python train.py --num_hidden_layers=9 --hidden_size=768 --num_attention_heads=8 --num_key_value_heads=4 --head_dim=96 --intermediate_size=1536 --vocab_size=16384 --hidden_act="swiglu" --norm="layernorm" --norm_place="pre" --norm_eps=1e-06 --positions="rope" --rope_theta=100000.0 --rope_fraction=1.0 --qk_norm=false --attn_scale=0.102 --bias="none" --tie_word_embeddings=false --parallel_block=false --init="normal" --init_std_qkv=0.0221 --init_std_o=0.00522 --init_std_up=0.0221 --init_std_down=0.00522 --optimizer="adamw" --learning_rate=0.000826 --lr_mult_qkv=0.5 --beta1=0.9 --beta2=0.95 --lr_head=0.00642 --max_grad_norm=0.5 --warmup_steps=482 --schedule="wsd" --decay_fraction=1.0 --decay_shape="linear" --final_lr_fraction=0.0 --batch_tokens=131072 --max_seq_len=1024 --doc_mask=true --z_loss=1e-05 --train_tokens=1061000000 --max_steps=8095 --dataset="wikipedia_en"
MLP neurons of a small language model. Each row is named by its layer, matrix (gate and up: input weights) and neuron, and shows model dimensions 384-479. Each number is 50 + 10 x the weight over its row's rms, rounded and kept within 0 to 99. A neuron's up and down rows have the sign that makes its largest values positive.
After each neuron's rows, "fires on" lists the tokens most often at its 100 highest values on Wikipedia text that the model never trained on.

L5.gate835:39 50 50 46 55 39 43 55 68 59 49 59 40 52 49 59 50 34 60 42 58 60 50 54 27 47 44 36 36 36 34 57 52 52 42 57 56 42 46 43 60 56 47 53 39 73 43 57 46 63 52 49 36 69 42 46 32 41 47 44 49 40 47 61 43 27 50 68 50 49 46 56 39 59 47 45 43 32 43 43 46 59 46 46 43 60 44 68 49 45 63 42 40 39 48 60
L5.up835:41 48 46 56 66 54 57 53 45 40 61 43 45 52 38 56 53 53 35 57 44 48 46 57 45 57 44 51 54 46 38 51 32 37 62 48 51 51 58 50 36 42 39 41 51 54 37 34 59 40 65 53 57 50 53 51 52 39 59 50 61 38 37 60 58 54 55 54 60 59 48 56 37 57 32 56 43 52 45 50 70 49 52 54 38 59 67 52 43 49 67 51 42 29 61 47
fires on: " ", ","

L6.gate629:46 45 54 44 43 81 51 68 63 51 68 74 43 33 47 65 45 42 60 31 59 44 42 42 54 61 46 44 58 39 67 65 47 56 27 51 51 69 44 57 49 70 57 43 41 44 53 41 50 25 55 39 53 51 49 30 56 38 43 57 62 46 45 54 39 47 29 36 59 52 31 61 55 40 49 66 58 52 57 36 60 65 43 44 60 54 52 34 56 39 49 39 36 52 52 39
L6.up629:54 53 45 57 37 42 43 51 51 58 54 56 52 40 51 50 51 32 48 58 54 64 44 59 50 31 39 63 61 59 61 55 22 58 45 53 45 42 46 45 45 59 51 39 40 45 43 56 47 59 57 40 34 42 52 35 44 48 42 52 60 45 44 53 58 48 53 56 63 54 27 58 64 55 48 61 63 37 51 33 43 64 62 40 32 49 58 38 43 45 59 64 50 55 65 49
fires on: " as", " was", " his", " and", " (", " received"

L6.gate674:53 63 60 71 37 52 55 25 61 60 62 32 64 45 64 61 47 38 37 47 46 37 60 32 54 43 41 28 51 51 58 60 73 50 50 50 49 49 34 63 55 55 53 57 54 38 47 40 66 43 60 45 54 50 60 38 70 49 54 40 55 37 53 43 31 66 35 68 46 49 24 36 68 36 42 49 42 54 57 49 61 51 56 41 34 72 48 55 45 39 36 57 51 65 45 40
L6.up674:36 60 55 58 51 37 38 53 60 34 47 52 56 72 49 48 39 65 51 57 38 37 46 29 67 36 40 36 47 31 54 67 81 62 40 38 45 43 43 58 49 50 43 60 34 48 45 46 42 65 62 38 44 67 41 62 54 58 54 65 54 50 37 41 58 60 51 53 54 48 53 48 57 44 37 64 45 58 49 51 49 50 65 51 32 57 45 43 58 40 39 42 26 53 46 44
fires on: " ", "1", " debut", " success"

L5.gate853:55 46 42 66 59 44 56 56 59 48 49 56 46 43 45 45 50 51 41 72 51 55 38 51 52 64 54 61 53 51 39 42 44 44 57 45 70 48 64 46 51 49 47 54 64 50 55 59 57 55 58 60 68 50 37 47 34 51 65 33 51 41 36 62 40 58 47 52 38 63 55 53 36 49 54 59 43 58 49 42 47 47 41 55 34 64 59 45 43 27 60 51 53 67 51 37
L5.up853:47 49 47 70 60 58 78 38 53 58 59 69 43 56 38 51 59 61 44 43 62 41 40 45 40 57 53 55 48 38 33 52 37 29 42 58 39 37 41 52 50 59 55 47 57 52 55 51 61 39 60 71 40 66 48 41 58 57 80 47 54 37 42 45 43 46 66 55 62 57 63 42 53 50 59 61 40 52 57 56 48 55 42 54 42 52 54 43 28 41 54 36 55 39 40 42
fires on: " |", ";", " "

L5.gate101:55 60 67 51 54 39 28 44 67 63 57 65 52 57 59 55 43 35 47 35 46 58 36 46 52 46 41 63 56 27 55 39 53 41 44 43 50 46 59 48 65 56 42 47 57 54 52 40 60 43 54 48 59 41 52 31 48 69 63 61 48 43 46 39 50 51 57 59 54 49 44 66 53 68 55 61 65 42 40 58 41 61 58 37 41 72 46 48 71 44 44 48 56 53 58 51
L5.up101:43 48 50 37 43 56 38 41 46 48 24 52 62 41 47 49 41 42 56 30 38 58 35 31 52 56 50 53 48 67 52 45 54 50 44 56 51 46 50 41 52 26 47 53 49 66 33 43 44 39 62 45 65 56 29 46 63 58 37 53 56 75 44 69 53 39 40 80 50 57 50 62 58 63 52 59 55 49 44 68 54 47 60 49 40 62 51 40 56 35 51 51 55 48 56 61
fires on: "'s", " in", " of", "s", ",", "am"

L6.gate538:79 46 65 44 53 58 42 28 56 59 60 44 53 54 62 59 43 47 63 65 33 31 45 65 51 45 38 50 48 44 47 34 48 41 38 57 50 48 40 62 61 49 50 36 62 32 52 50 59 58 56 42 44 40 36 48 46 62 56 53 53 41 53 37 51 52 49 38 34 51 59 67 58 52 40 51 52 72 48 26 45 30 52 51 56 58 66 55 60 47 62 53 43 60 54 47
L6.up538:44 62 46 57 49 57 51 27 69 58 56 41 54 50 65 44 54 50 49 51 50 61 48 59 36 47 44 33 48 51 34 32 56 46 34 56 46 43 46 50 51 37 53 50 57 57 66 41 49 62 48 51 55 55 48 39 48 61 65 56 44 45 38 34 39 38 59 52 57 26 45 38 63 46 57 59 75 52 69 41 40 34 50 38 56 59 50 64 52 39 35 39 54 41 57 53
fires on: ".\n\n", "|", "-", "."

L6.gate813:39 65 58 48 50 61 57 50 57 70 59 57 26 45 63 57 29 49 40 46 54 49 44 46 33 33 34 38 28 59 62 60 45 49 37 48 55 45 40 40 35 54 43 40 46 45 61 43 40 45 42 45 63 65 55 38 47 44 37 55 58 42 33 61 41 56 52 45 57 55 51 60 58 62 57 41 40 57 70 46 50 51 49 42 58 43 55 53 51 58 48 64 55 40 60 44
L6.up813:50 43 37 44 42 61 60 35 44 59 51 58 42 40 33 64 50 51 49 54 41 46 45 67 33 46 33 65 31 55 77 46 49 34 58 57 44 55 45 33 41 61 28 57 59 50 58 58 47 67 64 37 41 62 52 47 53 56 44 37 33 54 25 40 29 59 51 28 53 45 42 45 51 32 61 46 37 46 54 49 27 65 48 37 56 65 42 46 44 49 56 50 48 64 61 51
fires on: " was", " |", " and", " not", " be"

L5.gate960:52 54 50 51 48 55 47 41 38 39 56 40 52 29 36 44 43 30 42 53 57 38 32 59 53 47 41 32 64 58 41 43 53 40 62 63 46 61 49 53 50 45 51 67 58 48 51 47 54 58 33 44 64 48 43 43 37 60 39 51 39 50 22 39 50 58 37 49 54 51 40 57 56 47 49 48 42 54 53 51 65 57 38 49 63 52 67 53 54 45 32 65 59 56 43 40
L5.up960:55 66 50 44 33 47 60 43 49 52 53 60 54 43 50 56 23 42 54 61 52 63 50 70 48 68 68 54 46 63 52 49 36 47 59 38 44 51 37 41 40 47 58 46 48 45 40 53 53 59 51 47 59 68 66 57 54 43 40 61 66 57 53 57 47 16 56 48 63 63 41 51 32 55 44 49 45 50 48 53 57 57 61 44 66 43 33 65 32 60 47 52 58 69 45 55
fires on: " (", "-", " -", ";", " |"

L6.gate1484:59 73 49 59 45 45 69 52 71 67 36 47 57 44 64 63 53 42 54 66 52 57 30 45 34 60 63 32 36 35 45 52 58 63 38 54 51 40 54 49 65 53 47 51 48 56 57 68 48 55 41 70 26 51 36 45 61 53 47 57 62 39 47 51 46 54 46 64 38 41 48 40 51 49 52 49 69 53 47 41 39 48 46 50 66 53 26 45 18 43 54 75 56 53 38 57
L6.up1484:66 38 42 57 59 36 33 55 57 50 42 54 44 53 49 47 50 61 54 33 57 43 42 55 53 31 63 45 55 43 45 58 55 71 36 40 57 44 52 65 55 50 37 58 68 52 52 54 60 46 60 44 24 52 56 41 51 35 50 50 52 34 38 53 56 38 46 64 25 60 44 50 48 44 48 45 41 39 38 49 37 60 30 48 33 43 55 26 54 61 56 53 28 41 40 55
fires on: " ", "le", "e"

L6.gate781:38 60 51 72 57 66 40 62 34 21 43 29 54 51 64 44 41 42 63 55 54 44 34 56 44 61 47 22 49 46 67 50 49 37 58 41 46 55 45 60 53 54 65 65 40 71 43 37 45 37 34 69 44 57 49 46 61 35 51 60 28 45 42 36 36 54 47 61 50 60 51 65 38 63 39 56 54 34 57 41 35 55 61 57 71 57 59 48 41 52 46 59 47 50 47 33
L6.up781:58 35 57 58 54 61 69 39 50 57 51 39 53 58 52 69 36 55 45 30 49 57 46 61 72 54 56 51 57 54 44 57 36 59 64 48 67 49 47 38 54 40 54 52 44 71 40 38 50 54 49 25 54 54 38 51 58 59 71 58 37 51 49 52 48 47 52 56 46 63 56 60 49 47 47 60 44 45 48 49 47 39 40 48 57 49 43 37 53 41 48 60 54 60 55 62
fires on: "2", "1", "3", "8", "4", "6"

L5.gate553:46 57 56 72 28 64 39 40 43 54 59 47 47 57 56 70 51 40 44 73 56 45 53 56 39 54 63 68 74 56 52 44 64 47 66 57 69 68 52 34 52 38 36 45 49 54 45 52 53 56 52 42 44 74 48 33 49 71 66 39 45 34 24 31 36 47 53 43 53 63 45 45 52 60 35 63 53 49 68 57 39 62 51 64 47 57 62 45 43 42 70 52 56 48 46 45
L5.up553:60 49 50 56 37 45 49 29 48 52 39 46 54 45 37 61 42 48 50 57 56 65 43 46 46 66 55 56 60 52 60 50 51 45 29 58 60 50 41 48 48 35 57 52 49 42 46 52 67 42 44 47 46 50 34 42 50 49 55 50 58 63 52 42 50 60 44 44 53 62 47 40 34 52 49 61 27 51 50 45 46 62 56 52 57 42 63 67 38 44 51 44 43 57 46 58
fires on: " ", " |", "1", "5", "2", "3"

L6.gate642:34 61 53 57 43 55 45 51 60 46 50 47 40 51 40 33 33 40 53 57 38 46 42 44 53 41 37 44 49 64 27 45 49 36 47 65 70 56 57 45 47 64 54 48 50 38 64 53 59 56 52 47 49 50 35 59 60 44 54 58 44 52 32 35 39 44 40 37 30 44 42 66 47 47 47 52 53 57 39 53 39 43 40 50 70 34 50 28 42 45 53 61 61 57 69 42
L6.up642:55 66 45 53 35 59 51 56 53 61 66 69 37 59 35 45 58 52 50 44 53 60 42 43 58 56 41 56 54 56 62 41 46 48 35 75 54 49 57 67 55 67 46 35 42 46 46 47 48 28 67 48 51 60 37 35 45 42 20 46 45 45 62 59 50 33 24 51 57 55 42 49 49 52 65 50 37 62 40 43 51 61 57 41 55 48 21 53 46 45 40 42 58 47 44 64
fires on: " \"", " ", "-", " of", " |", " on"

L6.gate269:48 68 58 51 52 53 43 67 34 51 28 63 46 46 56 53 32 54 18 65 47 51 51 47 39 52 35 41 43 45 43 66 53 51 58 58 53 57 65 56 40 55 66 66 33 54 45 58 39 51 41 45 51 51 48 73 45 35 53 52 53 49 45 48 50 57 51 49 48 47 62 70 52 57 43 55 43 43 56 54 51 56 34 46 66 50 69 62 42 64 57 24 75 53 58 57
L6.up269:61 52 49 58 50 49 50 61 53 41 38 36 38 42 41 42 52 52 48 47 54 43 56 60 63 52 51 50 49 41 47 44 45 68 58 42 36 34 41 56 53 47 50 50 40 51 16 43 43 71 49 55 59 48 46 56 56 54 49 54 34 31 49 48 51 49 39 41 57 61 58 61 44 48 62 62 46 44 53 54 52 64 31 64 38 47 66 61 50 59 51 47 78 32 52 38
fires on: "1", " (", "2", " ", "–"

L5.gate1252:53 58 65 77 52 74 40 60 46 51 60 45 49 38 60 34 52 43 60 45 62 41 42 55 56 51 40 49 51 37 51 48 55 49 43 51 62 54 46 37 54 55 38 45 45 66 41 48 53 56 34 46 49 56 51 41 59 54 56 48 56 32 31 57 55 49 59 46 51 46 43 59 56 48 66 61 46 24 55 63 57 51 49 61 44 56 59 47 39 34 55 57 46 52 51 30
L5.up1252:42 49 47 48 55 54 47 47 57 51 64 37 35 49 27 61 40 58 47 64 47 50 34 48 55 58 44 47 51 39 50 60 52 51 35 49 41 46 40 60 42 46 61 48 40 25 51 41 49 54 49 56 58 53 45 34 68 45 66 78 45 42 28 46 38 66 40 48 51 54 62 41 56 50 59 62 28 56 55 56 49 55 42 50 30 43 57 57 46 44 55 47 30 44 64 51
fires on: " as", " |", " As", "As", " ", "as"

L6.gate1143:36 60 57 47 49 57 42 53 55 46 47 42 60 41 54 47 55 57 42 41 46 39 63 39 47 50 63 57 39 54 59 34 56 49 35 42 42 60 33 48 38 46 55 53 48 53 48 40 62 49 58 46 42 40 41 29 68 77 54 62 35 46 52 40 43 56 39 43 49 43 64 55 48 51 45 52 39 62 48 57 35 58 50 60 42 53 40 42 54 64 67 39 63 36 74 37
L6.up1143:49 55 61 55 61 44 55 43 44 47 66 51 31 41 57 39 49 66 48 51 54 62 47 59 52 62 54 43 55 57 53 46 37 63 46 52 47 49 57 42 50 45 56 46 41 37 44 52 57 33 32 48 41 51 44 44 36 52 57 40 47 56 44 57 31 34 48 62 38 54 41 46 56 43 48 51 32 73 30 40 58 44 58 53 57 39 48 50 44 50 53 44 66 53 49 47
fires on: ".", " the", " by", " about", " a"

L5.gate314:59 68 64 57 46 32 42 42 45 45 47 51 59 47 61 53 55 44 48 55 65 53 41 45 41 41 56 57 43 62 43 32 67 66 38 46 61 46 46 48 36 52 38 55 63 58 52 50 40 60 29 41 46 54 67 54 72 40 62 72 54 42 52 38 52 34 63 28 59 61 61 52 62 45 61 54 50 53 47 62 56 35 63 40 53 49 66 56 42 44 62 48 41 46 45 64
L5.up314:55 55 38 63 63 61 48 57 48 54 42 56 51 47 48 37 43 53 45 38 58 46 32 52 40 63 57 49 48 57 54 43 52 54 55 71 51 49 53 51 47 31 42 50 65 35 50 48 57 55 38 53 29 50 61 67 59 39 83 68 48 43 29 46 51 52 67 59 60 35 53 45 49 63 56 35 39 35 44 38 52 42 47 36 36 37 63 47 39 57 55 50 48 27 59 40
fires on: " |", " He", " as", " As", " d"

L6.gate1108:35 39 49 46 66 56 60 56 61 55 52 40 42 64 58 51 45 36 66 51 67 45 51 50 59 38 49 50 44 62 42 55 30 48 66 44 51 40 44 42 43 54 39 39 38 64 68 59 45 49 59 41 51 56 41 49 51 61 63 29 48 49 26 56 55 43 45 52 71 72 35 44 58 64 41 67 35 59 57 35 50 54 46 40 53 51 49 47 51 48 51 56 50 44 41 39
L6.up1108:40 50 44 39 44 65 58 40 64 46 46 49 44 49 49 60 49 74 49 57 33 57 52 53 44 55 58 48 41 41 33 46 35 57 55 62 40 52 35 40 65 52 55 44 64 45 47 54 56 78 49 66 53 68 49 56 61 57 51 48 38 37 60 60 53 50 56 52 56 44 37 48 60 65 38 56 54 40 49 60 56 49 48 27 58 53 54 59 35 52 42 48 44 58 51 61
fires on: ",", " and", " |", " −", " BBC", "p"

L5.gate837:37 59 63 67 45 40 61 59 40 46 51 56 44 61 49 64 49 43 55 43 67 52 51 52 53 58 43 47 49 43 50 47 57 71 41 38 49 29 46 52 48 36 29 70 35 54 35 41 46 54 40 35 46 64 64 36 52 50 57 54 48 51 48 55 45 47 50 51 40 53 68 53 46 70 42 47 37 55 60 40 47 63 63 45 39 57 63 63 50 44 50 38 32 46 45 47
L5.up837:31 34 58 53 43 68 47 50 57 66 50 43 59 48 38 42 50 54 37 36 54 64 45 40 51 41 51 43 45 48 41 60 46 60 59 49 56 51 55 56 54 51 58 38 47 57 48 30 52 61 59 49 49 58 42 48 34 47 50 42 50 48 35 68 48 58 55 60 64 52 34 46 41 49 23 27 42 45 35 48 63 58 45 46 62 43 43 41 60 51 48 29 66 53 48 57
fires on: " that", ",", " which", " then", " December"

L6.gate612:30 56 49 63 28 65 47 53 56 42 62 57 58 48 68 51 35 34 53 54 46 57 58 59 28 45 35 22 59 45 53 29 36 53 44 58 55 60 43 42 58 54 48 71 49 49 63 45 50 53 58 40 50 51 61 51 54 52 45 59 64 60 35 39 69 45 42 45 55 40 29 58 56 54 34 35 61 32 36 44 43 63 52 31 76 65 58 56 45 44 43 50 60 53 43 56
L6.up612:56 54 64 58 32 74 64 50 52 51 41 36 49 57 42 38 37 67 68 41 47 53 48 74 46 63 59 37 45 48 51 57 54 51 32 45 44 64 56 50 67 46 33 65 34 47 61 64 45 60 54 43 50 36 40 33 46 54 40 34 58 51 45 65 49 45 59 46 50 45 48 58 37 51 49 44 50 63 41 38 49 55 37 45 28 50 51 59 55 42 49 68 47 44 50 48
fires on: ".", "7", "-", "a", "o", "l"

L6.gate823:36 61 48 45 51 51 32 49 43 55 69 63 52 45 47 51 30 57 37 59 58 46 45 41 60 63 41 40 70 49 65 55 48 36 40 44 51 53 52 40 45 59 53 72 51 54 64 57 49 46 39 52 57 50 49 34 26 68 52 58 45 63 44 48 32 63 59 46 37 55 49 63 45 59 39 44 61 54 65 62 47 60 38 43 50 37 56 40 46 52 51 54 60 46 43 40
L6.up823:59 37 36 43 70 34 53 50 40 50 28 46 60 55 45 48 44 53 75 54 50 45 56 51 76 51 53 47 48 37 49 54 45 58 50 58 40 57 60 53 46 57 54 63 46 55 35 43 45 46 43 50 42 64 53 60 47 73 54 57 53 55 55 42 61 52 38 50 50 54 50 56 60 47 51 60 47 47 43 59 72 46 62 51 50 43 49 67 58 41 50 54 61 51 43 49
fires on: "9", "2", "5", "1", "7"

L6.gate1099:46 68 67 65 31 52 69 41 59 64 67 33 42 50 74 62 46 49 45 49 59 37 34 34 52 52 35 50 48 52 35 50 60 58 63 54 55 57 72 45 39 66 43 57 51 48 49 60 37 39 52 45 55 53 52 46 56 44 38 55 44 50 39 43 58 38 71 36 60 38 36 42 57 44 54 59 53 68 56 57 52 61 42 46 62 71 60 47 53 48 49 52 49 57 49 42
L6.up1099:51 30 75 40 42 49 49 41 46 48 42 58 65 38 57 40 51 49 57 59 31 56 61 59 60 52 67 67 61 47 36 29 44 35 57 41 40 51 53 44 35 46 49 41 57 67 43 45 37 33 57 44 41 53 65 49 53 47 50 44 52 47 55 65 60 44 21 54 59 52 56 67 49 57 63 53 50 43 35 43 46 56 49 57 62 52 56 37 43 54 63 48 54 41 60 74
fires on: " of", " in", " to", ".", " up"

L6.gate895:53 56 61 54 42 67 82 41 69 67 64 34 39 53 61 56 47 51 48 52 48 50 47 41 46 32 41 65 34 70 34 41 40 55 52 67 56 63 43 45 47 49 40 49 38 45 53 50 46 56 48 53 48 62 35 38 58 54 41 59 49 42 67 63 43 41 52 52 62 60 48 33 56 67 47 57 49 51 52 51 43 64 48 57 67 66 26 44 55 46 63 52 66 74 54 67
L6.up895:51 63 61 51 66 55 58 45 63 44 61 55 51 60 56 66 63 39 48 26 40 52 53 56 61 60 57 33 50 42 48 39 45 51 48 37 64 45 45 33 48 52 63 50 52 54 52 38 49 57 42 54 58 40 35 45 59 62 46 46 40 45 49 62 54 33 50 47 43 34 68 35 57 75 48 45 65 60 38 65 63 39 54 67 33 60 42 62 53 44 44 60 36 72 39 51
fires on: ",", " and", "0", "1"

L5.gate1194:29 60 30 51 43 40 58 61 57 48 49 76 68 70 41 47 66 66 45 24 70 53 58 57 51 56 40 32 39 55 42 45 43 45 67 40 55 57 51 51 67 54 55 68 40 59 54 50 62 57 44 60 55 62 25 47 40 71 60 53 37 56 39 66 48 57 50 72 44 43 42 41 57 53 58 44 57 40 41 43 48 54 70 48 30 45 38 57 45 37 56 70 29 46 56 48
L5.up1194:42 59 36 57 42 51 30 40 52 31 42 52 41 49 39 67 42 40 50 63 54 52 27 47 42 53 55 50 58 45 61 46 52 45 55 56 54 47 45 55 45 53 70 43 50 51 44 48 49 62 64 40 46 39 59 68 61 46 50 48 53 45 43 48 40 53 50 70 19 45 45 51 25 46 55 42 42 47 40 51 65 38 37 45 43 32 50 41 49 57 45 78 27 42 62 41
fires on: " ", ",", " on", " in", " |"

L6.gate68:56 30 56 47 55 56 42 72 46 61 54 50 31 43 51 53 44 47 47 45 57 53 66 51 31 43 48 42 43 59 41 54 42 46 57 69 50 38 51 30 44 66 24 52 72 51 50 47 69 44 40 31 62 49 54 45 58 44 61 44 58 42 30 35 47 42 49 32 42 71 49 60 50 42 62 61 56 46 53 51 49 42 54 41 66 39 45 61 52 68 67 50 59 29 71 49
L6.up68:39 51 46 54 47 56 56 41 59 50 65 41 53 49 63 36 43 62 63 37 56 40 46 58 56 63 41 39 61 54 56 47 45 42 36 48 56 35 64 54 67 55 55 34 45 56 33 32 54 46 73 44 50 63 32 51 63 44 33 52 48 59 69 51 46 42 45 62 47 44 44 42 28 40 37 52 64 59 51 52 62 45 46 42 36 63 43 59 37 53 63 48 61 64 62 51
fires on: " ", " |", "}"

L6.gate132:38 43 45 42 39 38 51 52 33 53 43 61 48 49 56 43 60 47 63 52 48 48 67 62 44 47 42 50 65 62 45 57 46 27 69 51 56 40 49 31 55 50 56 33 52 49 46 49 47 53 52 49 70 38 68 54 52 45 41 52 39 56 44 37 48 44 63 55 48 47 24 63 64 41 38 56 55 52 60 41 54 34 64 67 57 45 55 57 61 46 66 53 43 57 55 44
L6.up132:45 44 40 50 60 44 57 63 63 47 32 50 50 72 34 44 39 46 52 48 53 38 40 30 72 62 49 40 37 28 59 48 60 49 61 55 51 50 47 37 38 54 49 53 52 59 39 71 61 65 51 33 48 64 58 52 53 58 58 53 56 51 57 67 51 83 41 42 43 45 53 59 68 43 36 51 39 29 52 47 29 46 62 40 50 61 54 45 42 48 59 46 47 54 47 46
fires on: " ", "1", " is", " was", ")", "),"

L6.gate644:49 54 47 57 62 44 53 51 46 59 58 49 30 42 63 65 37 57 48 53 37 35 49 49 46 43 57 33 34 52 39 40 37 61 51 48 45 57 30 66 56 68 58 57 69 39 62 58 55 50 41 58 47 57 54 48 50 45 69 51 38 39 50 39 54 55 46 27 49 65 55 49 56 41 55 59 61 58 38 29 44 46 35 48 55 39 71 56 57 67 43 39 55 40 64 48
L6.up644:45 51 32 42 44 37 47 45 38 36 48 54 41 48 58 47 50 33 60 50 58 38 54 62 64 37 36 29 38 46 34 30 51 49 45 64 78 50 55 54 60 57 71 37 61 50 51 46 56 46 55 43 45 57 41 41 57 50 47 50 38 46 34 48 23 46 63 53 46 24 43 44 64 59 44 63 59 60 52 49 38 47 57 43 74 56 38 47 52 55 42 45 43 69 46 52
fires on: ".\n\n", ".", "-"

L6.gate1390:44 62 49 58 33 51 46 53 59 55 28 60 56 53 57 39 29 54 43 29 59 38 53 47 35 50 47 55 47 39 49 57 41 38 46 45 60 42 54 53 61 55 54 61 59 44 58 50 57 53 43 46 68 47 36 42 67 57 42 67 35 39 38 49 49 39 51 42 50 45 45 36 59 45 58 75 49 51 50 58 33 67 36 42 75 50 55 61 52 47 43 45 49 39 66 63
L6.up1390:47 50 64 65 35 45 45 34 36 47 63 43 39 40 39 32 51 49 61 43 42 41 50 59 64 36 57 46 49 42 42 49 48 56 64 58 54 55 52 44 37 51 54 58 59 31 59 52 56 58 60 64 73 41 62 55 44 47 59 52 53 43 76 45 36 47 36 30 43 65 35 47 47 43 55 42 56 55 45 50 58 48 67 41 43 45 43 55 49 53 59 26 63 38 55 54
fires on: " a", ".", "eb", "-"

L6.gate321:44 63 57 47 53 52 56 43 57 45 46 53 53 60 62 55 50 54 46 55 27 57 42 64 38 56 47 49 53 45 44 36 71 63 42 49 55 60 33 56 59 50 74 56 46 44 68 34 59 51 46 52 47 47 65 41 52 64 64 50 51 27 51 43 43 41 50 41 44 50 47 49 59 49 28 52 58 76 44 27 40 40 59 52 62 48 52 56 51 54 38 32 41 66 68 40
L6.up321:30 48 48 48 59 67 52 31 69 51 57 48 76 55 64 49 56 43 49 39 37 45 52 50 57 46 46 44 45 54 45 36 50 52 41 73 59 62 42 58 59 34 66 51 42 45 53 39 52 55 47 41 57 48 49 41 59 52 60 49 39 40 42 40 45 35 54 40 34 49 46 47 58 56 48 48 61 66 52 37 34 36 61 44 66 70 56 64 52 47 47 38 55 61 61 34
fires on: ".\n\n", ".", "-", "|"

L5.gate489:58 50 49 45 41 35 51 42 27 43 56 38 52 57 61 54 33 61 39 53 38 46 67 65 44 40 42 40 33 49 57 44 39 67 36 62 58 59 55 66 64 50 53 45 32 45 61 30 58 44 50 45 42 61 52 60 54 53 49 41 37 65 69 63 31 59 60 45 51 60 33 35 69 60 55 50 47 45 60 56 46 53 56 37 43 57 37 47 52 44 51 41 34 37 37 34
L5.up489:58 43 58 34 47 59 55 28 62 55 42 48 44 53 60 44 26 55 54 43 32 39 65 49 49 51 61 42 57 66 57 42 47 58 45 45 66 57 27 48 35 34 56 55 50 56 31 31 53 49 59 30 42 44 47 39 54 57 52 50 54 58 69 48 45 44 58 50 59 43 46 46 45 66 38 50 50 60 50 67 60 40 32 32 55 62 53 40 49 60 44 42 37 55 47 58
fires on: "0", "–", "ust", "p", "1", "2"

L6.gate1498:28 47 41 38 35 32 39 43 61 43 54 51 52 30 45 32 54 54 43 69 31 49 67 45 38 24 64 54 43 36 56 55 53 41 41 34 76 43 49 30 49 53 45 44 47 59 49 51 56 59 36 68 53 57 44 40 69 63 24 38 67 41 32 61 49 36 32 44 42 43 53 50 58 50 38 65 36 76 60 52 53 51 50 44 46 32 47 54 53 60 52 27 55 50 53 62
L6.up1498:34 60 50 59 48 42 45 52 65 45 57 49 72 29 54 67 53 53 52 56 46 55 52 54 45 60 56 41 49 33 46 47 55 67 69 63 53 44 21 52 46 48 50 57 50 42 47 49 47 55 38 30 42 62 55 49 63 48 36 71 54 57 35 31 56 35 52 42 52 36 68 69 71 44 54 46 39 61 19 53 53 58 56 53 33 61 46 52 51 54 43 56 70 39 41 35
fires on: " a", " the", " /", "g"

L6.gate545:42 46 52 45 46 71 61 53 58 66 48 57 54 38 45 41 63 48 51 67 46 50 43 73 40 51 55 45 77 58 60 49 25 60 51 49 56 52 54 47 46 44 67 52 50 64 42 36 55 43 59 57 53 33 36 34 37 49 59 65 50 37 40 56 42 39 41 58 45 54 42 51 68 49 45 62 46 63 69 37 70 25 68 45 51 53 54 38 55 64 61 49 38 59 58 37
L6.up545:52 37 57 68 44 63 55 48 51 38 47 67 73 43 48 52 40 65 41 68 78 58 53 45 20 46 56 72 38 35 46 51 61 33 45 62 50 53 39 48 57 43 43 54 46 50 42 65 49 70 59 35 36 36 60 39 56 52 50 66 37 63 52 40 41 44 50 62 39 36 46 60 54 57 40 61 36 49 55 43 28 60 44 35 55 41 40 38 54 34 52 32 50 64 68 60
fires on: "1", "0", " ", " A", "9", " z"

L6.gate1371:60 45 32 66 44 52 42 44 58 51 64 31 60 48 61 55 54 48 49 42 65 42 62 36 43 36 71 36 40 58 52 55 56 55 52 18 36 46 57 49 47 56 52 52 52 45 55 56 47 40 41 63 44 35 52 50 56 48 55 44 39 48 57 61 38 44 38 49 45 47 50 68 47 54 48 31 55 55 51 49 35 67 53 36 45 49 44 48 35 55 45 55 57 59 45 43
L6.up1371:59 48 57 55 52 64 43 50 55 35 55 50 42 65 65 55 36 40 53 42 44 28 56 56 47 50 46 60 39 43 30 50 56 57 36 55 54 53 47 52 55 48 25 50 38 46 53 57 46 41 60 43 35 55 48 57 23 39 26 33 43 49 57 63 46 42 37 44 54 49 57 51 61 35 51 40 53 52 48 61 52 82 60 30 46 36 34 44 32 50 34 47 34 56 60 45
fires on: " one", " after", " two", " ", " three"